{
  "num_hidden_layers": 16,
  "hidden_size": 768,
  "num_attention_heads": 6,
  "num_key_value_heads": 3,
  "head_dim": 128,
  "intermediate_size": 3072,
  "vocab_size": 16384,
  "hidden_act": "silu",
  "norm": "rmsnorm",
  "norm_place": "pre",
  "norm_eps": 1e-05,
  "positions": "rope",
  "rope_theta": 10000.0,
  "rope_fraction": 0.25,
  "qk_norm": false,
  "attn_scale": 0.0884,
  "bias": "none",
  "tie_word_embeddings": false,
  "parallel_block": false,
  "init": "trunc",
  "init_std_qkv": 0.0155,
  "init_std_o": 0.00273,
  "init_std_up": 0.0155,
  "init_std_down": 0.00137,
  "optimizer": "muon",
  "learning_rate": 0.00991,
  "lr_mult_o": 1.5,
  "beta1": 0.95,
  "lr_head": 0.00651,
  "max_grad_norm": 0.5,
  "warmup_steps": 200,
  "schedule": "wsd",
  "decay_fraction": 0.525,
  "decay_shape": "linear",
  "final_lr_fraction": 0.1,
  "batch_tokens": 262144,
  "max_seq_len": 512,
  "doc_mask": false,
  "train_tokens": 1215000000,
  "max_steps": 4635,
  "dataset": "wikipedia_en"
}
MLP neurons of a small language model. Each row is named by its layer, matrix (up: input weights) and neuron, and shows model dimensions 320-447. Each number is 200 + 30 x the weight over its row's rms, rounded and kept within 0 to 999.
Before each neuron's rows, "fires on" lists the tokens most often at its 100 highest values on Wikipedia text that the model never trained on; "fires after" lists the tokens most often just before its 100 highest values on Wikipedia text that the model never trained on.

fires on: "\n", " (", " ", "===", "-"
fires after: " |", "\n"
L13.up1314,202,155,178,200,241,171,220,239,213,202,204,185,217,224,232,179,214,249,231,241,235,216,196,255,165,207,196,198,203,224,155,232,194,252,163,198,190,214,202,157,247,251,178,171,211,234,182,194,180,212,297,206,211,137,225,213,199,168,216,199,214,204,195,233,179,143,172,215,223,172,166,222,143,179,230,224,234,194,218,252,219,219,212,219,214,170,238,168,211,179,210,122,179,196,222,194,176,170,190,170,164,209,175,188,181,180,219,235,237,222,144,205,198,215,160,189,163,203,196,209,183,252,207,232,201,163,155,238

fires on: " |", "0", "|---|---|---|---|"
fires after: " ", "4", "7", "0", " Stories", "\n"
L13.up2859,145,174,264,159,188,179,270,202,231,190,256,176,139,167,186,235,173,206,253,81,191,205,205,224,175,177,251,164,181,209,217,192,176,164,168,196,202,211,244,195,220,162,177,162,215,207,253,264,183,232,205,224,161,266,208,250,213,256,146,166,197,223,169,188,201,192,172,181,231,229,243,226,177,202,237,186,195,235,190,165,159,187,145,206,208,149,175,155,226,194,175,241,213,241,200,213,238,168,172,201,220,189,203,223,190,252,171,134,208,168,202,178,188,178,185,181,184,215,213,206,149,215,200,153,150,165,217,208

fires on: " ", "\n"
fires after: " on", "\n", " |", " –", ",", " April"
L13.up2466,176,178,175,208,188,136,200,245,161,186,201,284,208,178,173,214,173,233,212,248,193,269,188,179,168,217,229,203,235,230,202,186,215,212,146,189,208,207,205,185,200,202,169,201,208,193,178,155,169,224,233,179,240,180,206,196,182,216,187,241,244,216,166,163,208,208,243,161,240,212,183,182,223,160,228,185,286,215,234,204,213,215,158,203,226,243,198,184,220,217,191,194,122,213,235,163,193,198,181,195,159,196,225,172,209,169,223,191,132,207,114,216,186,251,199,165,254,197,218,197,173,188,202,162,151,137,207,237

fires on: "\n", "=="
fires after: ".", ".\""
L13.up46,163,201,240,213,262,258,222,250,165,198,262,182,191,168,211,150,219,211,182,135,238,150,253,224,188,202,270,183,230,231,224,167,195,161,231,208,214,170,227,194,195,164,143,183,140,205,204,142,159,252,213,204,187,231,232,173,178,192,229,219,156,231,224,202,165,181,206,205,163,179,150,202,214,209,202,208,196,217,215,245,202,202,181,194,173,218,205,202,171,198,228,191,221,196,196,234,218,241,165,177,183,236,192,212,235,185,184,185,162,146,211,203,195,239,181,166,223,209,201,186,209,212,235,176,192,234,225,265

fires on: "\n", " \""
fires after: "\n", " |"
L13.up2689,249,194,220,224,198,141,267,216,231,207,195,218,198,203,243,174,206,195,190,225,244,179,248,130,215,223,221,238,195,197,174,227,176,208,164,204,200,188,192,224,192,239,164,192,226,222,218,191,160,216,234,234,203,200,252,211,211,211,208,213,224,185,209,163,191,175,116,184,219,209,212,198,194,212,196,190,186,250,216,205,211,202,203,188,179,191,187,230,261,190,221,187,244,202,177,188,222,202,251,207,182,230,179,185,215,210,240,162,167,238,216,245,280,188,214,161,169,245,168,225,197,190,210,224,188,151,209,187

fires on: "2", " ", "_"
fires after: " ", ";", " |", "P"
L13.up1037,175,197,203,245,185,206,138,200,231,223,152,167,218,206,137,197,228,208,206,189,179,232,232,182,184,232,168,200,144,170,208,206,185,237,177,203,193,197,207,159,185,218,195,183,161,235,233,214,190,197,191,203,232,259,182,229,220,234,260,206,205,177,191,244,209,161,302,181,175,208,227,158,207,194,231,207,154,154,270,180,172,201,235,194,207,187,179,141,151,186,201,249,216,132,204,218,188,222,183,175,232,185,225,254,150,215,177,212,168,230,170,209,181,158,229,213,234,224,199,208,182,200,184,208,223,226,208,217

fires on: " ", " \"", "\n", " ("
fires after: " |", "|", " June", "On", "\n"
L13.up384,230,174,175,165,225,126,207,219,197,206,212,236,247,185,236,232,205,150,184,219,199,187,200,189,172,249,250,165,227,230,219,208,158,204,167,182,211,231,170,257,223,165,172,206,238,143,183,226,207,145,263,191,216,207,198,241,161,212,229,215,160,237,171,181,190,211,170,178,192,268,214,195,149,169,180,193,216,218,125,190,197,169,162,186,247,148,229,246,198,220,250,165,220,252,173,202,192,142,220,256,135,195,192,238,173,165,137,190,170,161,216,233,229,180,217,209,221,202,253,230,182,235,206,215,193,179,238,223

fires on: "\n", "=="
fires after: ".", ".\""
L13.up2235,137,165,208,226,205,222,154,248,219,186,197,182,229,206,218,233,176,229,169,194,160,177,203,177,178,210,204,193,280,186,186,180,186,180,234,176,184,217,189,217,242,242,269,245,219,146,223,205,183,188,171,210,249,205,200,166,193,254,228,199,174,204,192,180,228,203,237,169,261,229,152,151,161,200,201,217,239,202,241,164,219,205,199,209,255,185,220,185,232,235,256,193,179,194,237,181,195,180,183,187,231,239,177,237,149,181,209,168,229,193,169,257,198,223,196,187,261,224,224,168,198,197,223,160,179,238,193,256

fires on: "1", "0", "|", "9", "==="
fires after: "0", "\n", "1", "9", "2"
L13.up2421,221,196,155,230,266,151,238,226,204,206,174,245,192,213,252,206,203,231,259,283,203,197,194,248,198,177,209,174,169,193,201,248,178,203,218,197,199,183,253,188,174,203,213,206,184,179,139,183,216,199,198,183,250,193,142,173,138,162,187,215,246,204,231,197,220,256,201,208,233,215,198,187,238,215,222,219,223,152,221,198,207,216,201,155,191,204,214,208,217,166,256,201,140,192,186,193,200,228,217,230,167,275,175,94,175,180,203,221,229,174,178,197,138,273,179,189,205,163,228,162,210,194,196,174,208,178,174,179

fires on: "\n"
fires after: " |", " =", " "
L13.up96,185,172,178,201,250,209,162,155,254,144,235,167,169,176,181,187,155,155,158,202,186,140,213,191,159,242,232,187,244,244,173,196,204,238,208,267,219,141,245,217,191,188,196,212,215,225,182,182,175,201,172,218,246,205,172,208,202,192,227,169,184,208,158,184,209,186,230,254,211,225,149,184,203,272,214,204,158,206,162,228,220,176,137,246,204,170,232,255,216,199,212,220,177,204,203,170,233,218,198,192,205,221,216,231,236,170,210,240,189,157,239,177,216,207,146,200,206,165,212,195,193,183,180,183,180,159,232,191

fires on: "\n"
fires after: ".", ".\"", ")."
L13.up1933,195,240,158,189,206,181,161,237,166,162,221,148,182,180,237,235,181,201,177,202,206,193,203,124,191,226,221,188,167,230,218,201,178,212,177,246,208,202,190,222,200,188,208,160,212,178,235,249,156,158,198,218,144,208,180,198,202,176,153,196,212,184,187,175,222,218,187,254,197,160,221,213,175,186,202,203,198,238,206,270,138,178,174,207,241,172,223,202,250,249,256,198,246,201,181,205,210,192,215,174,203,196,232,232,229,226,212,169,170,175,180,179,196,190,197,191,217,127,218,176,211,228,180,166,189,162,210,200

fires on: "\n"
fires after: ".", ".\"", ")."
L13.up1360,202,258,187,154,218,125,151,215,253,170,209,201,292,219,180,187,171,235,188,186,198,179,202,175,241,180,212,230,163,188,217,208,224,248,155,229,221,230,165,199,173,191,188,204,163,255,188,207,206,224,224,242,221,202,212,157,169,180,198,178,200,184,232,223,245,185,226,200,213,163,215,211,166,234,166,204,233,211,219,217,170,146,176,201,197,174,229,201,175,219,238,204,214,197,232,207,212,197,151,179,204,275,193,219,220,136,207,194,193,219,174,174,182,193,168,224,154,187,221,241,269,226,171,189,156,187,156,276

fires on: " ", "0"
fires after: "|", " January", ",", "-", "2", " |"
L13.up856,170,232,192,193,150,207,196,235,155,220,207,242,208,167,187,193,164,233,220,181,216,204,207,190,197,236,222,170,204,175,170,191,214,231,133,200,200,231,187,185,195,167,204,209,184,208,208,203,164,217,245,104,191,210,195,189,198,206,261,184,216,127,226,160,180,222,162,186,167,217,160,194,201,177,184,137,206,227,190,179,219,248,216,165,228,190,159,148,195,231,196,194,218,202,177,162,186,206,184,220,174,210,166,188,160,230,200,200,211,157,188,207,135,201,161,231,206,253,193,244,197,259,251,184,195,204,219,198

fires on: "1", "2"
fires after: " ", " ("
L13.up803,213,196,284,222,167,215,214,197,178,222,240,146,197,226,193,223,166,207,156,172,169,182,210,219,168,185,195,248,221,215,218,185,164,246,210,167,215,159,169,148,216,169,220,200,202,154,198,183,223,225,203,217,219,171,211,191,245,216,180,223,184,199,214,156,157,196,190,186,254,191,112,170,216,157,210,175,174,219,206,155,172,180,194,186,212,234,175,181,270,199,166,225,185,189,193,236,188,194,220,192,207,225,220,167,162,206,137,209,201,131,197,212,190,205,261,201,196,212,147,164,182,179,152,190,150,211,198,218

fires on: "2", "3", "4", "0", "6", "1"
fires after: " ", "1", "2"
L13.up316,195,188,241,182,124,254,180,193,209,226,181,140,200,226,182,153,193,213,178,195,215,176,227,255,181,186,153,190,231,173,184,175,166,243,174,237,214,187,207,203,230,201,184,192,182,163,194,142,227,183,183,219,194,198,200,172,202,202,236,154,222,224,210,197,225,260,182,215,253,202,193,141,144,170,202,265,199,243,263,153,192,182,205,140,235,224,188,176,132,144,262,120,176,178,180,230,164,255,181,213,153,234,238,157,156,163,132,202,246,154,169,242,247,235,190,214,224,185,204,206,228,223,144,196,220,227,185,210

fires on: "\n"
fires after: ".", ".\"", ")."
L13.up1194,169,225,181,178,211,227,188,218,210,165,150,153,174,180,188,256,222,212,226,200,173,222,173,232,159,243,201,190,176,220,186,152,221,190,187,196,204,196,208,238,184,186,222,187,180,166,225,147,209,202,215,196,236,246,225,158,171,194,200,199,197,196,190,230,173,169,172,158,196,199,230,228,255,206,180,172,177,231,177,143,201,223,204,175,176,187,250,184,197,159,249,224,242,164,202,188,246,177,219,187,263,188,250,160,139,165,162,146,213,167,141,198,143,234,188,187,179,227,184,160,204,216,200,222,151,221,174,290

fires on: "1", "2", "4", "3", "8", "5"
fires after: " ", "1", "2"
L13.up2751,183,235,224,223,164,227,213,185,164,208,241,202,212,242,168,206,234,183,188,185,261,187,184,197,196,201,199,223,184,193,177,167,201,209,163,177,172,179,208,198,185,178,237,212,181,222,221,228,162,214,214,227,196,255,218,220,188,236,193,246,198,221,170,202,237,209,204,180,226,232,226,176,150,133,176,181,215,189,185,167,153,202,194,208,241,225,175,212,241,195,155,213,158,209,206,147,204,166,182,234,223,212,189,190,129,214,226,208,213,254,177,168,201,155,195,162,207,192,208,228,184,260,187,167,186,195,207,205

fires on: "2"
fires after: " ", "–", " ("
L13.up897,182,109,224,247,158,182,200,230,233,195,235,225,168,193,193,254,246,198,212,191,139,186,146,157,172,180,170,224,157,156,189,159,164,213,230,144,165,179,235,181,193,209,227,236,114,240,234,209,194,190,219,211,230,199,223,231,200,250,199,228,236,208,181,247,222,203,201,197,224,220,231,227,204,213,175,232,189,169,210,183,175,177,224,221,174,202,190,240,151,215,169,219,133,242,244,199,199,185,186,197,167,215,271,198,205,202,225,243,192,187,197,214,191,227,182,139,169,210,186,194,184,176,211,226,168,222,261,197

fires on: ".", "2", "5", "1", "3"
fires after: " ", "1", "2", "3", ","
L13.up1829,209,180,175,202,172,223,214,163,206,224,188,193,159,177,229,180,176,201,208,223,137,156,255,212,197,155,171,234,185,202,188,173,188,231,172,210,137,186,197,185,194,219,236,204,190,181,173,221,196,150,186,201,203,154,211,211,172,212,196,164,211,184,198,157,167,229,189,244,237,213,226,188,185,208,171,238,201,153,213,215,173,171,232,220,162,202,175,240,226,217,189,172,191,184,252,198,250,227,191,178,299,191,199,189,203,164,194,213,164,261,95,184,195,178,214,201,188,219,239,218,178,191,199,171,193,206,282,243

fires on: " "
fires after: ",", "-", " in", "|", " September"
L13.up1160,197,193,221,172,181,225,201,186,255,259,236,196,179,166,207,172,219,219,222,161,191,178,282,209,174,201,149,190,145,192,177,152,215,292,178,216,240,236,179,197,214,212,204,269,209,180,199,219,130,214,165,213,240,205,179,173,241,241,191,175,151,185,214,234,191,210,141,231,184,206,139,188,194,192,277,172,204,177,171,243,194,216,176,203,244,179,185,177,212,199,224,264,204,188,170,196,201,186,181,227,190,172,162,200,253,215,163,180,167,180,185,195,244,154,166,164,195,177,204,311,212,260,241,199,189,198,200,209

fires on: " ", " ("
fires after: " |", ",", "|", " February", " April"
L13.up2115,182,171,199,199,244,134,200,199,203,236,159,215,202,239,234,214,183,149,220,234,216,186,195,133,224,227,176,235,181,238,190,229,198,184,224,216,164,219,212,201,235,196,219,180,261,148,214,206,196,182,194,192,218,212,219,218,201,204,143,252,242,217,222,188,226,184,234,205,225,202,194,132,197,212,156,171,202,175,188,151,195,136,222,229,141,180,198,236,180,248,250,231,189,228,172,249,219,234,208,233,154,174,199,194,239,154,207,221,207,253,236,207,187,182,225,200,228,194,178,164,234,188,220,209,179,157,211,211

fires on: "\n"
fires after: ".", ".\""
L13.up326,207,192,235,179,217,234,169,189,200,243,206,165,201,200,216,210,175,234,202,209,246,220,183,210,203,154,219,199,174,206,218,170,162,250,171,177,239,237,198,192,166,267,166,204,202,156,168,209,189,149,194,233,224,204,204,198,182,182,221,254,191,183,173,214,190,189,218,166,214,200,157,203,157,120,209,186,213,224,228,156,205,185,193,226,201,186,182,186,191,285,217,172,174,177,230,244,189,237,205,194,218,178,199,164,125,155,204,191,210,218,173,224,170,204,184,203,194,198,260,201,254,146,211,232,223,179,186,213

fires on: "\n"
fires after: ".", ")", ".\"", ")."
L13.up1209,180,231,177,179,227,236,164,244,210,205,210,165,240,204,198,235,267,181,153,155,204,219,180,98,227,231,177,161,169,218,177,203,201,192,228,161,194,185,147,148,224,213,184,191,151,154,226,174,185,229,150,177,200,220,172,160,195,205,169,186,199,198,196,234,264,156,220,198,198,209,194,158,210,165,236,206,154,200,236,223,173,222,226,199,197,190,149,213,196,188,262,194,206,192,208,243,227,200,209,172,189,233,179,168,154,156,124,211,230,191,223,157,187,209,136,202,222,213,230,175,205,189,175,231,254,256,209,195

fires on: "1", "2"
fires after: " ", " ("
L13.up3042,170,220,211,218,177,226,242,237,193,190,199,182,212,179,184,227,225,243,164,189,192,185,185,216,169,153,212,207,195,173,248,241,165,151,200,211,205,188,145,176,157,183,175,200,167,219,229,176,212,225,203,214,210,198,250,213,180,171,220,224,211,214,199,214,203,172,161,217,199,213,207,192,225,243,251,261,148,242,186,160,212,183,217,169,224,197,179,149,186,184,245,196,168,205,204,218,140,207,250,176,229,198,180,174,180,204,198,136,181,164,219,204,185,218,172,212,196,151,223,172,223,201,267,127,226,177,220,214

fires on: " ", "2", "5", "\n", "3"
fires after: " ", "9", " |", "1", ";"
L13.up894,225,179,206,160,211,229,248,139,266,176,204,239,210,190,246,205,221,158,184,262,203,174,203,174,200,200,164,197,235,184,185,179,250,238,115,207,178,175,209,222,134,194,188,149,179,236,193,202,156,143,177,218,188,178,194,220,186,166,202,208,224,171,201,166,210,203,186,224,178,226,207,204,188,207,215,167,149,221,233,227,284,186,205,205,178,201,221,193,223,161,166,173,241,165,219,240,182,252,218,234,208,202,177,225,193,214,140,226,152,188,242,259,230,196,205,187,198,181,230,186,196,224,236,174,190,191,209,175

fires on: "\n", "=="
fires after: "\n"
L13.up224,199,177,201,212,225,153,162,257,232,207,190,238,182,203,204,200,192,228,188,240,169,233,225,178,241,217,179,196,185,224,156,230,232,159,185,199,213,205,210,120,180,202,230,230,181,255,224,213,176,211,158,203,192,176,186,204,202,189,204,237,126,212,160,261,231,185,221,230,240,226,210,214,188,218,212,180,222,113,207,266,238,160,160,239,175,224,186,199,172,252,249,201,205,209,163,234,231,247,167,177,189,231,181,236,134,175,193,175,252,202,146,225,208,196,183,141,247,177,230,281,223,187,213,179,166,214,159,231

fires on: "0", "1", "2", " T", "6"
fires after: "2", "0", " ", "-", "9"
L13.up34,250,209,242,201,186,152,185,173,257,228,213,200,151,205,181,229,156,233,222,144,184,231,94,192,238,190,201,198,210,192,186,195,173,188,156,188,230,155,173,209,229,243,219,207,229,218,198,183,186,253,189,251,198,212,228,180,182,172,193,262,244,200,172,198,173,232,175,178,186,229,208,197,210,203,206,178,147,209,194,162,199,231,206,229,195,197,195,220,277,213,194,156,216,269,243,252,180,161,218,166,214,197,178,219,173,220,175,198,241,224,213,218,161,203,227,142,169,164,258,206,163,184,151,160,199,200,256,202

fires on: "1", "0", "3", "4", "6", "7"
fires after: " ", "1", "0", " +"
L13.up781,209,202,191,181,223,212,144,244,237,232,232,202,224,239,218,222,267,170,201,196,214,184,201,174,199,285,152,191,204,183,192,198,197,208,264,185,147,200,228,160,201,247,219,136,193,192,215,197,232,187,170,230,186,183,192,195,163,224,207,221,199,206,230,226,194,260,171,196,176,253,209,208,175,167,242,278,254,232,192,185,264,181,205,171,214,188,174,230,183,193,226,195,202,247,154,156,165,184,226,172,172,223,206,201,214,218,206,207,212,199,181,251,212,230,184,196,214,151,206,171,224,241,140,194,204,201,176,215

fires on: "\n", " to", "=="
fires after: ".", ".\""
L13.up2302,141,219,195,223,184,210,135,211,250,199,203,182,167,190,198,221,211,212,188,203,185,171,144,205,213,234,237,241,234,240,189,234,214,236,210,161,178,198,161,158,210,213,190,197,197,206,157,220,177,216,211,171,255,140,210,244,205,196,126,250,254,195,206,184,147,220,231,200,192,200,202,208,187,190,191,189,181,225,223,264,141,165,157,225,140,148,273,170,213,203,204,230,228,162,179,197,244,195,209,190,263,204,229,230,170,213,211,166,208,175,188,144,178,235,174,146,177,181,218,183,176,212,228,199,192,217,150,184

fires on: "\n"
fires after: ".", ".\""
L13.up991,210,169,235,158,210,180,200,153,186,202,161,163,197,195,184,189,215,252,184,182,286,137,178,193,143,257,239,164,212,206,163,192,220,168,257,167,196,225,230,153,212,234,198,239,224,183,153,190,228,221,232,180,240,201,221,203,157,197,153,186,241,192,191,252,158,129,256,202,219,226,204,197,190,178,187,182,183,180,204,183,194,169,213,211,180,174,290,202,223,255,228,139,203,205,187,222,211,161,233,224,165,200,190,196,179,149,185,163,177,214,147,224,203,231,205,241,199,187,176,205,179,207,178,207,217,192,157,231

fires on: "\n"
fires after: ".", ").", ".\""
L13.up1332,201,263,184,226,185,203,223,203,201,208,190,206,201,184,169,225,163,250,167,230,215,254,130,197,208,170,174,200,209,173,235,165,237,148,211,140,251,215,203,228,233,186,204,246,184,209,216,197,199,231,241,163,274,189,219,219,210,157,162,228,223,223,199,223,157,165,225,145,171,259,179,160,216,246,186,198,185,222,228,240,170,153,212,151,161,201,211,171,206,211,216,212,210,140,166,239,208,146,195,171,150,196,151,261,195,196,194,218,146,194,177,194,275,250,248,202,245,165,147,226,208,209,184,202,167,251,231,188

fires on: "2", "3"
fires after: " ", ":", ".", "1"
L13.up2013,181,223,203,233,99,207,224,242,174,191,167,182,184,168,174,171,213,252,214,162,176,144,161,197,201,174,180,156,188,187,167,210,226,213,263,198,165,174,232,234,217,224,177,221,210,176,186,189,191,187,165,253,166,197,171,178,180,229,227,167,159,249,195,205,225,194,241,198,190,203,178,180,158,173,176,199,196,175,232,161,221,254,165,208,164,248,227,189,195,222,214,214,203,156,213,189,184,209,171,178,198,190,194,182,187,201,224,247,193,201,200,208,153,230,156,228,139,222,178,177,217,177,207,242,162,212,219,228

fires on: " ", " (", "."
fires after: " in", "-", "|", " |", " to", " from"
L13.up595,199,209,216,231,176,197,142,217,186,293,233,165,223,202,187,183,255,214,209,198,228,178,204,171,186,219,225,225,252,168,216,136,167,200,100,181,236,223,253,158,180,217,221,220,156,178,182,177,197,264,176,194,202,180,170,213,208,199,204,201,195,152,208,257,179,222,152,148,219,190,148,222,198,187,186,223,198,187,166,244,161,180,198,170,167,212,135,167,217,214,232,194,229,176,232,194,188,207,189,165,208,219,177,192,193,220,181,231,137,163,206,205,218,176,188,199,224,246,217,259,224,240,207,168,214,200,184,129

fires on: "\n", "=="
fires after: ".", " |"
L13.up2226,185,203,207,212,194,228,226,220,167,241,156,172,247,248,169,232,222,197,200,207,205,208,246,230,179,195,211,204,183,232,166,177,234,200,227,189,179,174,181,187,159,234,173,199,211,251,175,188,178,202,181,204,253,178,208,174,151,143,176,199,211,184,189,207,263,161,151,182,255,203,177,262,182,212,226,210,183,208,221,190,268,199,171,166,207,172,226,158,157,256,203,166,119,250,235,242,131,178,191,205,203,243,163,184,179,161,205,169,217,223,185,193,166,267,243,232,97,203,192,222,216,201,131,184,178,194,196,189

fires on: "1"
fires after: " "
L13.up2267,181,207,178,199,221,195,237,229,207,188,161,190,235,230,201,237,187,203,205,222,223,209,153,277,251,173,185,205,167,206,208,240,194,181,215,221,201,154,233,191,191,177,224,261,191,199,242,205,226,217,143,141,211,188,174,188,202,206,180,210,228,167,221,208,222,212,243,186,230,201,192,181,261,186,205,178,173,243,241,150,170,145,176,210,178,171,206,217,207,206,247,213,235,197,185,167,197,181,200,186,233,208,206,200,213,203,189,211,178,168,266,166,167,198,185,241,165,232,265,200,149,214,245,199,243,184,188,221

fires on: "\n", " \""
fires after: "\n", "|", "==", " |"
L13.up2523,186,220,185,177,189,179,206,275,169,196,212,167,219,232,194,115,188,236,161,278,191,242,308,193,165,212,203,232,202,182,229,182,163,211,168,214,157,166,240,215,271,233,190,179,194,269,197,169,172,118,221,166,229,206,234,233,197,210,235,187,195,166,198,176,209,213,170,162,214,254,187,175,197,173,131,233,221,223,236,238,246,190,171,191,197,173,221,202,198,230,189,264,202,179,198,219,210,219,186,210,199,199,142,247,183,186,219,225,192,193,200,221,223,182,244,240,207,221,201,145,191,187,223,233,220,234,148,216

fires on: "1", "3", "7", "2", "6"
fires after: " ", ".", "0", "2", "3", "4"
L13.up1659,174,190,187,206,191,261,221,190,202,193,224,209,184,213,234,219,171,167,220,235,173,240,176,210,183,205,266,203,170,198,211,181,232,188,197,167,126,210,173,198,159,152,134,243,257,229,206,221,168,177,169,226,220,187,221,194,191,167,145,187,199,245,224,191,184,240,175,185,218,184,241,235,189,174,200,163,191,189,154,189,215,193,160,235,203,199,252,260,285,159,227,203,171,221,179,227,151,217,197,240,176,197,152,200,186,186,210,120,196,209,218,193,225,193,273,185,222,232,190,167,231,199,237,174,182,166,234,185

fires on: "\n"
fires after: ".", ".\""
L13.up1177,187,201,214,211,263,178,177,270,269,166,227,252,175,161,251,192,156,147,190,153,207,179,172,207,194,200,220,201,187,156,189,177,245,166,206,218,179,199,227,219,169,160,155,198,219,171,219,176,138,188,224,238,240,202,216,155,203,261,174,187,136,176,202,191,213,150,215,194,201,220,204,219,224,193,172,216,171,223,172,229,206,139,196,233,195,166,218,222,193,174,201,188,241,187,178,245,177,240,204,166,212,186,182,189,184,172,210,198,178,134,138,166,277,228,170,186,168,210,223,180,230,209,218,162,185,193,194,213

fires on: "1", "0", "–", " "
fires after: " ", "2", " (", " the"
L13.up1442,192,192,209,233,182,174,171,199,211,204,203,167,189,211,216,183,191,221,208,156,188,204,221,227,210,201,169,211,188,176,179,210,135,273,191,156,203,200,187,161,236,212,173,272,185,188,183,161,241,231,205,183,218,146,217,243,183,219,254,169,265,190,160,193,236,162,221,214,229,231,207,210,188,156,143,239,236,216,202,207,247,253,226,219,211,222,165,241,178,176,210,245,109,174,190,190,124,227,261,198,153,217,246,250,158,196,177,231,215,234,117,194,205,188,247,195,180,207,202,182,159,172,186,173,206,188,187,214

fires on: "\n"
fires after: ".", ".\""
L13.up340,132,220,174,231,202,216,224,162,216,211,215,212,190,223,243,230,228,138,185,205,214,233,161,170,153,235,216,223,210,201,184,153,255,192,160,233,198,162,171,181,199,180,214,193,194,173,197,210,176,226,194,187,220,220,189,194,199,196,183,226,190,230,204,173,185,211,175,248,170,230,175,203,212,211,239,215,178,202,193,207,221,188,203,202,172,181,258,173,196,240,195,197,164,212,221,222,238,163,220,215,205,193,228,166,241,204,207,186,241,176,218,247,265,161,151,267,193,265,176,233,187,257,175,205,151,191,231,193

fires on: "\n"
fires after: ".", ").", ".\""
L13.up1161,208,231,181,201,249,233,150,233,261,179,228,215,158,233,199,192,242,131,194,214,182,206,186,179,234,231,178,202,234,226,214,198,173,248,241,253,245,215,199,217,163,168,177,178,220,177,235,202,158,221,183,200,219,205,157,161,185,194,180,209,201,231,183,162,196,198,223,215,137,262,160,164,215,145,203,218,188,173,188,195,175,207,167,189,205,180,224,223,173,201,252,179,175,235,185,229,218,176,191,161,177,186,162,180,156,164,200,213,198,194,236,217,230,213,189,222,212,218,218,169,169,195,215,198,141,204,224,251